Weights of a small transformer language model: 3 heads of 128, MLP 1024 ReGLU.
MLP neurons of a small language model. Each row is named by its layer, matrix (gate and up: input weights) and neuron, and shows model dimensions 256-383. Each number is 500 + 40 x the weight over its row's rms, rounded and kept within 0 to 999. Numbers have three digits each. A neuron's up and down rows have the sign that makes its largest values positive.
A block is one neuron, or neurons of one layer that tend to fire together. After each block is what it responds to, as a language model described it from the Wikipedia text at the highest values.

L5.gate66:460586539565491492474502557507482584515488499530528558493469536483484484444496505478465459449490471427450559443500505542474564527417484512517531464509549528548517492472493509482511479443485480490511446501460451511501478453497534535519476496547509469539490411477428465421476444475453515417529496492513483510429525606509437459491522524468538461498566518444477524529451450473528452551469
L5.up66:531469520566444537481495470508490461546596492493552458470518477482434526583478515536489429404489481491415528480502529490505611439532518471493530491436543481482499457498515490503542505526530477516520499534573405515477569519537523535496529468506529493541495483529439517480515509535467523510532484510484507552484506507467463512482557538554529512523465505516466465502525533456527496421502
L5.gate453:506486545564444521527466506499557465495571499479489581488455466529474479508437522561519468494531433481417474482502571455512538520561446491520451474521529450470459432526583491495506517563485434506509529514495457478498556475511539548519482468496552504541489403551470581427606498422547482507476483483489508530518490548573508460516522514493511431446433476460473477498490522471552501531442
L5.up453:502501487533428502511496500475546467467470527491480556456455436479418510492480550554521527479494455487491400506480511430511478520504398535524496492513527421506502469509520552468492514498435477482579538525512487443470576493538503447571463414529527489483509453529529577455557447467564440463566509474475512503536463494519498484465482511474492455543487492461519525514499559457448537505480
L5.gate513:418533536447504503480387450427555478530526443448558528566507525446446526501497521494525516436532500409563456488474502448428473446492489537514492423564542520481443462562488546489458490495451450489443553499510510598497531515488551544479495494509487543459555519557467536539493555497542526547571479471469557551510473465445476575399418524439471490544411492473474475539504535435484485533562
L5.up513:476458574423434518463459554514452474521524494481490562446469446453484441543454520485445441482522461546538488505458509454479457497514492488536562568544540605484477542578430517499544521507489492432454465518505511456501521449480552530526474494520410485543485527497410448453507563487525446496568448487454541456443514530512471471493529552471457460608523435442452498445441473546543498486552
L5.gate921:382537507536546535451510535476509473532557496488461506528478562495482469486466517487474532507512435442472585466552493531443532502497494531500511518490475482528512530542507453465539517492532496527504499510584449529467535531560549503450477494561517449549429458523478465483498570502514491491563464478563440546511564504481493466471488440502471513483484538475528512478558518508474471591470
L5.up921:505523490512523471532443592567384499558537519541568508474466523503498505502475496487424550450491463410473475535515474455442474535515473469480442479501488467479383475431541540515495505500485490525510443484573440502451558538462495567512542509500470459513465491448514540505507578480507504476440486511465490470504511454535488448453512532562497476490451480545521478485507523474513459542482
Responds to: Word pieces that continue the first element of a multi-part proper name, mostly Arabic, e.g. the hyphen in Al-Hazmi, ed in Mohammed, ul in Abdul.

L3.gate348:470475471531495496545553507541625562477450451506568451508472489569510536609545496475491477485455493430509435551527470461509441444471459500544572479512455479463529501515479502495446413498462500504546496446490491522525483471486565489459496546486564513567541488491423518465516522540550450515565481508478448555474516459468530485526503472599598495480501530478439500526453546560548517467494
L3.up348:461528532455550491514475444514465529436503506538516514582450492525487553522583461491486507565497487488536548531475494480539512519532483526510499519485488510482497469493522478453401429532503532463477505515517524541544491519577516431462460435488627497528513606500455432561540502493493484513505515514472461526463504502504445519495458387512530490477529526530553464496452582550489476492568
L3.gate670:480466476491505508454509504445510499512488509500460475494418528519473517510518491539483508518482498468540487455543497470489471474552480460508542470509588569495490465481479521487490531451438520500497521460506485553531596549554464523540418401474519492543506516513582469512540476564535540423539487490496506479475472448497470454502489440497515464485489490551473489437432569474437528556556
L3.up670:501546542498524518451468507443427510482466488479454494511501483535511475421462487481531494500517497486565477545448550482498533456456472442509460486481463501529514450484496530500507573464476517520519556504535469532515517525474502461549456473513487533512468500488546487509501498546584510465551498552524548520428499434488456464425520450498508489533459474468533491492453530560389494502516
Responds to: Final piece of a word split into several tokens, strongest on "but" completing "debut" in sports and film bios; also tion, and, ence.

L2.gate386:457550555500546422490481517497535434550457477490514456466458491521445471535510508422446530448447459465521501512483457502500468532541503474585459511521396500503493558515473450477522549487482507477480429545511473544474549554518522561517493550496448571493520513503479470515480517481451458494612528417526551450427515503379450524551480451492435507478527515477472481522513543465540502474547
L2.up386:522540550493549487490472471431518418529498469487536538516494501517575510506497597516419527520504468514512485518486542515500572479505528487527517497502482489537599540524474546453512530537487449469465442468518470549459550535491495513494490523569447494508469434540475499521518556544485487483493502510466505463473459534448501473602409457517453501480519514585578469481462465494471476481525
L2.gate447:516487542475508554550366447486528453469441546510539380445482535472496476487498550477493606510475522503549477569487536521516489493410508489528484470436562568502556553538477501468483474443499458458465428531465517445510505559590527539476523492485418486497442465536444567530516575523509569505512523493516544504510474568532510435502464512505427589440430503511495510500510509466503494460591
L2.up447:495482414479526520491476434499487495492472544484498500432507522485555506516495522428450560522501556548530450519417491514453533477484521460473553447421483523512490530508497499508462537451466501510450469509489553454512511538537442525481567501440447451510489385522448510513467496490566467481540579470454572554547509575518532455500520519521485593386496464479426554549501525474545518502501
L2.gate503:564469475483463494490471435462535479496508506477522522495515557464518499494547501521569481500511518521594433529487508540468522489417477488431445488501481481500530548582482513545487450498539491590494541495454483443531499515541490523543519547463597525421572421489562439499480491538503530504463489589497483499548519494538335539494493455485443481441529506521459487524567507469488529627513
L2.up503:521513519532486478473453429484525496490565495553511467512508498446430472428587487457603498504419529500571468530519495535503476510410487596465434488433442560504508518547481499550538496508521515601477507449530519419487517510454481508538521522484552549443547436487502506439449454503436490488514485522507457505481502484515454555543515462478475426454514482507489510499494468494482504600547
L2.gate673:482451521502378542542451519461515527531534472480438500547495423458486461530503503569594430431462501491456453450589505507464434480473541537547485424523466563420525545553497504459483456453538533480564469500515469469462430524552462518482508464503546528505517404393451496478467488530525493488488535509454525517504492534557482491487472572527541471558507583487488483533452537538523526477529
L2.up673:508427469507400440541517530500524449497561549574494485513525485463474497524490466569538468528432530473502388457466476481501500508469497479499549561470537494540532468588514464496516559488548564527524495490493557514461490492439501494485524506453496500477559519534490474524484460542483517479541451502515508532497548550538425429411561533476501556530582503469448441509436573519464513537515
L2.gate694:510546564513478520563485508539522493459471487508530460529449501584571486527571486463487459442510516395515405565574477541485542483510515538569478462508576524439520499542517464580465554495473475553511508571510530562484509524572514522486505477511440497492499515485481492523506554449512575500523516463474466516497490506515543505480470498497533575529531505444481575422519499559555438519528
L2.up694:477554529470568487543519519470534471493517446476442526443532518519497493591500505493527498464471541436502471603498484507480466419421504528549476484587574474535478456574555459646515548415498467396520569473524520493464476487506502497539481525471491491512501518525514521516479440532534538483526493503569466541483555520551448472445444468508552448487493539499481522435433516528487490408476
L2.gate711:513533546467426524586431518509495466523570458495461524564478498501513490562524519539466457476531489489519478586538460450441550489460527495488541447511474480458480436569509479504505521539505521561485540504480447492547467504542540551517541530538468514439511617529494474481485494511570467501539464477554468477546483460485517485479487477578603416554580565472511465553392470564515521542581
L2.up711:469514468484501506503440534524539496471560505509538487490530511454505545524511469566532509491432476498492497522501483509469493385520547564576462462545484504454505491614482456546480568506544492519464471502507542507506480547474505542521495482482498473503476528507507483561457435468475448531479481528471505491440445519434582410407543512577500513544525548460531475459462511599521472570521
L2.gate950:554463511499483533505488446457525506442524534432501488465527542482546458478551546505468494450471544447486476568529467581510510468561533524590560485515455544442443540476521502443452527478520555523457488497548454603486507533491486550557511490490483546503507509514488450520516511541457557521555448519528544535544441493400511478477476497506490503476485477537517507511444485455510501460508
L2.up950:482461495481500482531532580476494442499566478470475490436508463492473458572529566494504559490531497510514523501498538518432530540493493469590554476410546557516521465482487467456426527404558505477497446538532497576445500558556441502446475508512582544515514527504509476520475486412419555469421492521533481553527514548461483468524540482513453481458465483521491601448463470538377452466519
L2.gate964:454496446438509509490439545578416486496520508511574494457506471547479431468512572500498486525583498468551565437511448492430517452531574424549533539481434554522547478556511518478510556529566487539553488494516486514449539543515537529507564476514472508551545489503587414485540495516534493470514483477466468507498432550514414487462533531464561457484511596476427501465561528480418488470505
L2.up964:453400427534529529497353528535496521524533511463479470451486509553497505459507516577565490575538469544511556474552480488461542519586475440561473548510431614493529445528512498459491493561503528577536483508504496561497438600552528471512513500507518454477506538539494437547522528545508490495533451491499463501557435589501454444437582482487496451419430537492509509521479523550435535540502
Responds to: Final subword pieces that complete a word split across tokens, such as "but" in debut, plus -ship, -way, -time, -as, -di, often in names.

L2.gate81:424467540517552474464383568460536394547487454519502526483505504490481511533528548594516498460466475463536492508515558499492473516459488446504478479482513503577472473496449522536510432419492538377547463556524458541472535510506497496558435468540465544483514486522502493509462456510596523485490479598489456563496543481475511470518474463479540488460505539511517556461504509517607475557419
L2.up81:476517552519584468488484495490504506434515536530462461496531482485469481422482471538513464434545552521570508541518542495573466485499494482472489497506453522547460516521455541539537516466470558466607506437484470489488547471601478532573507527564530566489530537498488457491513500476471541425446494453426507505411452530539514506549569439475486475487496505498460478525491499474490517585480
L2.gate236:506524506411524456485424493435524502434430520390544487574514486549525464490519543512501572391481542418386568465468491531539435514438563480455526547616474509544512448500495460542453481454497524468591466567470425498472638507515554498553519460565493578529479501556499484539515476505501452473471516499527489548469549539454545573508491539475544547523500560525474543544487515483503495450520
L2.up236:473453510601495463485487509545482531514461502495456569505567514481520420471565520501486477565510406516452475477510571563472542475465472472497518552460492539470405470540436504533444456431478424490506494498532606398520547443485540469433477545531531508433499548567466502482481462566535534521497532447509513472505477523444513503493456496484485491519538467495487511462513507557556531524502
L2.gate533:506517559492506520497473474499509504495553492464489456483518505542480482438451513502474606534527508445541512514515481483568485510529483464475536591537503558507541564488497520453510486492492500485538425495553401512528579502588547490443510485470575549463452461483478453501567351525458518539486508457461540534417542468436534514501580495560511499493555551515491499475511435494476535476441
L2.up533:505555507480567475487546538536535557532468529451539518589595544546415509487454544549447532501540439481472510520544507575448484523513573397488506552478518520527480516516513509506484466499433510450453467502461436489507432513493540473494456538506527519466475446471475518495474453520503500532516407457494489539506528440505551488493464498515490470492552503493529543421454464485499446510505
L2.gate562:467487413464479483560503524563494515506445552464440509542503516507496458485447492539524497512514499517514504508502537466475483491450508468457493583495463580496516435502486562606432459516449529535506447469431483523528525522508483471471471448440456528497542501497491441458501433431525527495547489483453518529514534456495503507455503551598474568533503448440513515511524485512555565473500
L2.up562:596526576534478442510471501483508508533521524526499474428451406471557411509544469552522530527490435454495492441485543523482478535495479513497482448387483476475581575458455483459476567451479512529516489525489471477500555549481462513554566544520518482502530512481505436520485524436468493526457564495502473533564504491363548466563514500451428441514516515468509502449424547572547488513496
L2.gate614:475410506421441539464533494518505468539493550525562475476503570530523438585434553536523508504494542504518530487508491489533526501507560527516555457538553454559455540490462519478495414498502576459476482517542530465552512534460501508513485534450485514520508568512451524457479433429496477545503526448487506492511504513471519506430531523554527489448488482500541443505516448513545528471490
L2.up614:515544525498567521501568516517507465500505454525518490500541529511464463560559479582519512512453481522472461431535449544424471518538441524520528454495498584506488473468453519535443493481497431458563437490500452448388531493593500515492471445526527473545456485531499455508517561502584514422565504528429507552489508502533528523475539471509502520548542481478542580513533554467535475496592
L2.gate652:452426472471553461500476548501541553506478483500507531505493478503489478540545485540458443467492513377520430530430496498567482546427494554526504445519539496559511509533446486482469500441548501467506476470499545508450569514539487532507490491482502487509416461528592513483555479577557480560501492439413517506536466494465499564441475500535501512531519503467433482507507463461489507498479
L2.up652:451488441430431478524451500521505550478462486451552545516509488505436555506462525495557492547580424601503391474515531477551502538506486483416500505533464500490502378567472483487461443544507526469481493548490506533547531513504581497508419504449554573514503484505518446463567506539539440511566509517470518501583535526569525462385451522529536586477451489510464504536469494485449492509499
L2.gate852:510507552454555528457540467488570450490510435472513547526452489492467508483447480516457576493496514482471485416428472465500545439503530499429480483501479457598425544505464521467521576520571495468527423531512465526503543560508565496518439528527471499523468500484493478492538491479425582456506441505521581492509487497498501453515447501472517539561500489514507431448493460507527549435439
L2.up852:531496545482536606487476436492534525517562507447508498454534492452529516510495495562504582555509484504475513433447464532459530520500573413523485512567482431534454472435469498404499523524556566514507496520488433485472594535498523493501516533514510516519503512478468440450578530410408543455455443534469610528508524495540490530481512551490527456502525512498520478515424477451480544523429
L2.gate883:475501547435565509536540526483499463481431512503525426484532529522527447505514523504506515454424446469484518499557466530509511535561538503506579509510493521514467471503502488453573538472510536510551567606508501489526492449481594447500537482450510480498386529491465427499467506433547492514486531513485502519506507573493531437587539420501499457540528469522420445529546444538476559453600
L2.up883:449412533477528595437450541409523481410503539526486424484508532464531546610516506509513479473452477549480509471539455551526476505526518469516542529482525513516536495492517495512506525463476540437522510505483448482465497491503538509527516491530488606570481480488479492483514460438501507466470442396462555429471449451480545539406455484430445504526504434452468523508504479491493535502506
Responds to: Hyphen after the Arabic article Al/al in names (Al-Yawar, Al-Hazem, Nour al-Din), plus word-internal pieces of names and hyphenated compounds (Alfredos, semi-finals).

L3.gate200:526487413388483473509490567544457532566499538497533511507504500426516564501488553504477417451451463442510488526553486484552499457495547451470505523505458464506531515486497584490525526487527476450480548474475488478543574559528513514490555502491492529487505489422508462463500476474478472512467445543529449422489485541551549487556537531545582533524448461425568516547576486489508494508546
L3.up200:442498502468486450512572434477433524477463540538525529464489490434544523449581495469458468473393442496551476536463406527531523423497479476516508514579499487493474503432541520484429455486511462495581502480440498438528435496476509538467513499519520491440460508429461571526471510526485518554535475473473501511476482518552485472458583487514513509485460488494535507556508500469558494456511
L3.gate996:467446517525552454568496507452448526537492511515445546565519499481480488506560510462504520465567511550517493485433478488518587528431552524552516547465485538527536506538494466479499538502446479491466453482468540466507491490506495475476475507529564523535429550444547528531478502522418537431436510523422547483424469444477563575476539445517611531521493505523480484443537546476515482509488
L3.up996:478492519543497412479526582480487483466540526511506601495553470493526514512477503356492491433473507466560481578451404448509480501427459470540479467513510457375552505494513440501549538500541512452464463516469473576447550497536489502535513486520550504481507496465544513393589503535450520441475451434446527561439454542475512534438488492507490543500498423521497512523492483514523534469507
Responds to: Number words, digits and quantifiers (ten, three, several, many, no, 17,500) directly before the noun they count, as in ten minutes later.

L3.gate329:492521529465434535484471545521418528519472499434535499483496518541435496530500546532430559569483477432546482520429524423514446499521485514511542482471569495524431502486482474489514452520478522527630488603454509444481450524470380538476469467515508574446474478525463528524458487523459521560494469473457480572469510547465428459523498529513512517518514518484548454531564545556514436487440
L3.up329:512503519459368538515459522555546532496488487462511528500501542474504453490437546533502534573456485537514516521484432503560428462478513537504518525454539522499472505514495490512534510479506511524531494499490508402479535529419510539518379442507549558505463447529549478511432486481494615587546539495457480530446551564372475453576460529524501472526500489533537465532533516521476461470490
L3.gate672:428541466464544532558461512504482471563568487540503489531529527451463489526513548512454529487414381483452456408549472499577455510532503462468549515561501542556426526478488444481521381489509562457511477519482498491490456409522503508608473539498507556477445540518496573546511450500544540535461489511511496505479598494523526528464439515524538502505492518471503540529506436487463438483482
L3.up672:491557471514533485554514527537513449591587590485469557482477546554438500572493532471480531513441525434439552466500532495574576546538530490507508502526439539538461527522512504506481394495503585463449529453457435482442470484551516479546448528465535486511510457511539462534547491492485482465512492497550510490443546485558478448496525469571495528467563513486494467544539476496540485484576
Responds to: Hyphen after "Al"/"al" in Arabic names (Al-Raed, al-Qaeda), plus word-continuation pieces after a lone initial letter, such as S+ant(a), L+ine.

L5.gate119:552447536423492461500465542466537490528600471482487539546530547508485479547465526471502464458515472446520592492502535480474470511455519476493487495564458443485487488539525503518517579537575475553506473500506466480446516472536448564511517554507478536540495525539584515547504533458512477564475605496496492481479451497497451464486513461555441566527521476445498509476521454514600489403459
L5.up119:559519524489512548459516535543508523503493532581512491500555505485491457454468490515511575448477491514497518412544536447461482520522480526397454449492463553442470446425491614487476546503515501511490531437547532482464396454493543459439437521542496478464451527497526500512530512458550463536469539512435481505461476441464433536461516476471489474541564526507476440455502489482514491530518
L5.gate177:475523515499510490437457599464498469507495524520507520480480536489519455500486501481580550485494512466531488482461531506497519412477549484545519455472514449534437505565541542535521560477496490501484469484513409514479505514480555492469511602483519529477484435513459493607499488478452424488467519549492514528507547468512506522554514511513497497557496449510508555494482500537502492442464
L5.up177:536485434516470422499466493490502467512458484529518474531462526514508502570476533545477444487520422448480528508542546529524448466429541501482556555564544469510518421446520509470588489459506498496520461467491476551554509394445458573498519482550535501494489487546513453462481543488534483536511602504386497424450476476472531522476510458570543538507475534488456526508481506485617532493462
L5.gate234:465578542472496519542554503441521484445520549512498449492516555539533493497455527554517466452519453428466485431538557534499514510459521472436480535469505546516469579454490535513468422550511452490478458505523429511480567514538526533459431523446479506524487509464472492532507534436507485546526512508487508478519510501486518448561538450535464520502515504509489458533526527487551453411543
L5.up234:505468477439461483525492554557516433456511568514481560500500498522527472484507534502540539453520501435505479454473507485493483496573502526465498533484484442380475462528489503392403503524435478511513546454442439462498466476554477459491523484523556463490520525527468502489487514508525523493474527500494552524461561562455497458623478594511496487466458514502503540463507468463461464567525
L5.gate387:521547500495510499510509492547522505443447503505486425558438543448467432457488470514507467456514512480480478479545507384462533411450438510488467500521479482463498486515546518526544512527495393552489498514502370488458553535515427567427491525494410532440512539525516475490517494480497491580488494461558506504511472476533493447571452468471521474487426527520464466566497558465538474457476
L5.up387:534467517432502508472466480462471493503475579531594549466488511506473498472479530517521525426468513555529530501527498497491449439496517496416481485568495521505410520367523447446444512520470446497433434518569432468500487479566502537452475624528497537503527515474482525491489507480483485552541526533552500551425446530485488506499444551502505546524498512494559423507530536532485568530564
Responds to: Final word piece completing a person's surname after a first name, often in tables or credits, e.g. Ne-ely, War-ner, Recal-de.

L2.gate93:531604546518503526538537517565498470440425482562554502509478471552528546455525542489533503497442469448503430563478396501536465450504529502594555424502588472549492534484488450421503494556483494556579570457536477518459504497449460547492592452523503497516490536474490494507473540618447479558430499466452482379507573590564438483513479496470474481518444495492450505510504461574510473485500
L2.up93:543527457473555550437513549521489478594480520541522488495501462518482582483526578499561476501571502444484493507449450483485564496509468568514484438612532492574534496506510509485515490562487480382522524432507471511495526507487474586445565473498477497504464552440509484533477550550414538526480505563508482558426522516554492551559521463497509522490485424422504553451523510558521480516488
L2.gate108:500433536387524516526433534547502485630494576471459485578507529461531458577504463527497475478497480530496521477442518508481475416460531447551533458436528484513502520515461438461498519459515532475586493519454563458490502475549539522539516491499600509356507499509535502417478519485492495482476526526476460417517535472500532535527543510503495493463478520475500418471543439540559530467469
L2.up108:482507529436434521549490530529518475548427544581501502506525451547506475508544415503603494416466495518471580563450516553488396472484543494479560482474553507502496615514495447459520420414488509489522505482501471502561496473557525548525444488502526412453516461454547438467469506494485505497501479532480498500494602479564480519508474508482528500481460520453554465475457477514536504510509
L2.gate175:475500546475469485572512511438492533536516530481495521531445487465515506458537470553520481503505482539511539549480499466486497448482520458575507506524533502442460579443525519441528485512484443457481470508532534506575524498566542518577491413509517480464549527433478491490519504505505570502479541607468504517468518581539524452514606499509561583532417397483491431515509515509525447565522
L2.up175:456464549477481492541555498428445493554510485482567543551455464429511538479511470552595482514549524503496506579476467493495483460516463528579560523497522539444494524510524466439469467518513462456562534523537538463589573525526543473506510499536555463459548521467477497510527475475513545485484531523490518535497493557540530488515603524557510567536426429503454421557452475494484458561514
L2.gate285:518516519529426575462444527538526549599482569543475392522450514427437522487494512541509494514557455494465456454454535480578498490495522528436488461553552417437468511501471423440580458519466496450522474460556547495528490489533476528519518462522496469455551543436505499489554503503456493483493554472510522479515445453541499469497530510441540473528468496518514509512565515525615518547547
L2.up285:478478407505497518546510518419445448556510489527552494467451504623615554480428514526524481543452509501494572468462604458475482499447485481518566514518481474526530468478514508488469452390467478512503522450475509502570513421518483535453491474505449447468438489532514486507417513497490512574433480510510567438508580482491604500526496417518455513482500574482525519555476487535465553495442
L2.gate497:450546501388513480534424532538462511622452520438425510515536473434464532527532539526612435467522479454500545574517422550493507520507522520602495477520511532435526516445498476497504488478545482495476507518501526506553503504637560552593541523526536484451610513428513489465524495505506529546499514514549509407503525553514477593453476506492518460435405508523510518561616508482517484528534
L2.up497:466533418533477465454504498511450470493510465436464479462535482500479493485472495464519493453525432487490438492464484501583494483492567488542462492539469534556460502420534517523494507524553496476525558499497523517518534479591513487546501432508511500521540576415452448466502488485446564455514513500515524508492492437509479605495514454437509456447502527495535521526443525506479552516517
L2.gate543:573547511511535564532425511516485526542514473509432503514470549447472568464465488462557504451460502472479549507437487535511522426500546427513529515499474490574492534495468475547351468473504527544523565505489521497512486454542489556493594509535537498524503473542543460491459500532486615429529463545519492540449497532509472443515515481501510479417464537444528470517634491570496563534529
L2.up543:488475625480550487598433465565494497485497498551427501536481548482498578446455434498582497413480515536503518486448465506493500516475562478538483453525455489480480545475493462546433480471575451478456506490479494529547541455506549517481574535481442377572429479511549463508546486489453503441494495532539496537481495471535479530515455523474576499512487484503536542514598485496432518545557
L2.gate738:517538464516515524541504465510577449570440505474464523501457482505492460563529492491481486510483440496483479447424498483518518504452536522499502487493440477515465447492487568434522560459441493446525467518547485551582548480480507508569463545480501476456435520502523468554512559486512486493551512593566544513493462521515540588493539521514478495598461507536470531537482417514484469512424
L2.up738:525511482481480518484470480479550507581496486487489531504455494494519544487465519477605467473450479505538561496530449540480509507513522510492469463529503512500505513482431514388490448460568530509487443495487546588532447494518525509516564505479490420524512518500488485486445584596439534434522526471503495555546485460553498511463601470486456536520483513504520545475470466507518485551551
L2.gate893:498512488433504525536450488518483513495455485510431498456520512532524583462557484574468482402490515444464513538516461567441386478524507555525478518414477557508466475503558496492584517496466554464480504502467483526473504518599447495550537511576524544551460518519502508559428529517570459480486492564531452522481438523452572479514511546483509488475494512460531487497508537533495489527528
L2.up893:463518565449511508492439556502515486517501523461529482514434464486524529555563501471435476441474520494497466508488422495497533526534481501520532523512449512475412541563505448479428548519470579469573537562470545508481490545554504461516525467531531585484543475529516453488453543518485425475432517467553577485494480503494481523494480505490521503578505543446471492522475485500460472511476
Responds to: The final digit piece of a multi-digit number in running text, just before the unit or noun it counts, as in 35,337 registered, 1,591 m, 46.5% shareholding.

L5.gate110:483500445435485505468465524466545552486486506499438528515519461488501526555539539507548485414499484540475546531479496530544566469436487520548485525504517414448610548478495488439567507463565453472472542527503531552558462537476520523502528565528439492458475490444480476533539514521470486507511470507500525476504442500561527572498522504499525506445472443451482563550582528497507475527530
L5.up110:495471400516533513570536483486525471581453545432492509410528488555523481516549468445421544534497514495494510445495514510487471554510497531500490524487557485447454501447510467557507564491419486495457544506475496556549535486543506462492486524538524565551516472464475468439494466512450543493539511521495533471474482475514493439562516589525567483503503550509557556473488475504436521564501
L5.gate224:539525429526515430508533488525481520548462493428465485501505447474522463513491443443491482542441479539500460523522557510483479531483487503471477531493548426468437567450542545472477511457490474482470502542505469525580529450517415583510524491478385442473536514514497468483554491522463521439487547573509570448518514551479432452452555427463508455527503537494533520484474491504437526570501
L5.up224:491462444460518418510511474591435456581508507412460463443480461493524411476511537523490514490431503534532461508528578479545506449546471490451501471431495434565459555481526521513438432521470538420548513481493494484500499551502480551535535574503519586472463551536451434483460586482521531407454457577476587474535504527513469515599505503518519547523476516454594529460470451546517538509493
L5.gate867:440487530470532490488464537473540508575453527417493453532460548482510536508475471422523516473514504470462560526466553469434536528484539518521513509455517510472489496434554417486492502505478568464491518521514480468525478494499439470474551504549503553458535473551496481500511490449507488444472523506520433508444496545493491552511519538491521549503466473452459478552474546538544460532477
L5.up867:467469488535552515473538518523554477489458492501509406468502507551475521561524473536539517475419444435552570521515417479506525455514442576579514542502394504534480518526466464473447575524452467403437477461479539513493441536539502462508449527535558474528473454502520525466521513511500468497470507492528502475485569510529487524475487514433530551494485416512466450494500490467427511516566
L5.gate978:534602460500502486559449565504526520568510462409487566475500472441475509565516523407517414485475489532499508542509467515492555451478484545564527505504495428519531416488561462451436456520534452507536489536436448534515524481481552548509575473590522463464507453517469536477496473477479591546513499562570522551517491475523448516477440504527506494446444570518487515531549507481531477501498
L5.up978:488521531528515441484428496475467517534445534486512482474485525523518519451503537525475486428512513422519454484552472487477569548484565425477504538468480522511504501429493422539512484454520470440513480494487526537544438484509569516480545509539456477494465513545486461478435512559439482445464568559511475422517503483567541426548446490440515531496555456500548515500480499479457490459482
Responds to: The last digit chunk of a multi-token number, just before a unit, percent sign or table bar, e.g. 8|6 mph, 3,9|00 meters, 60.9|9 |.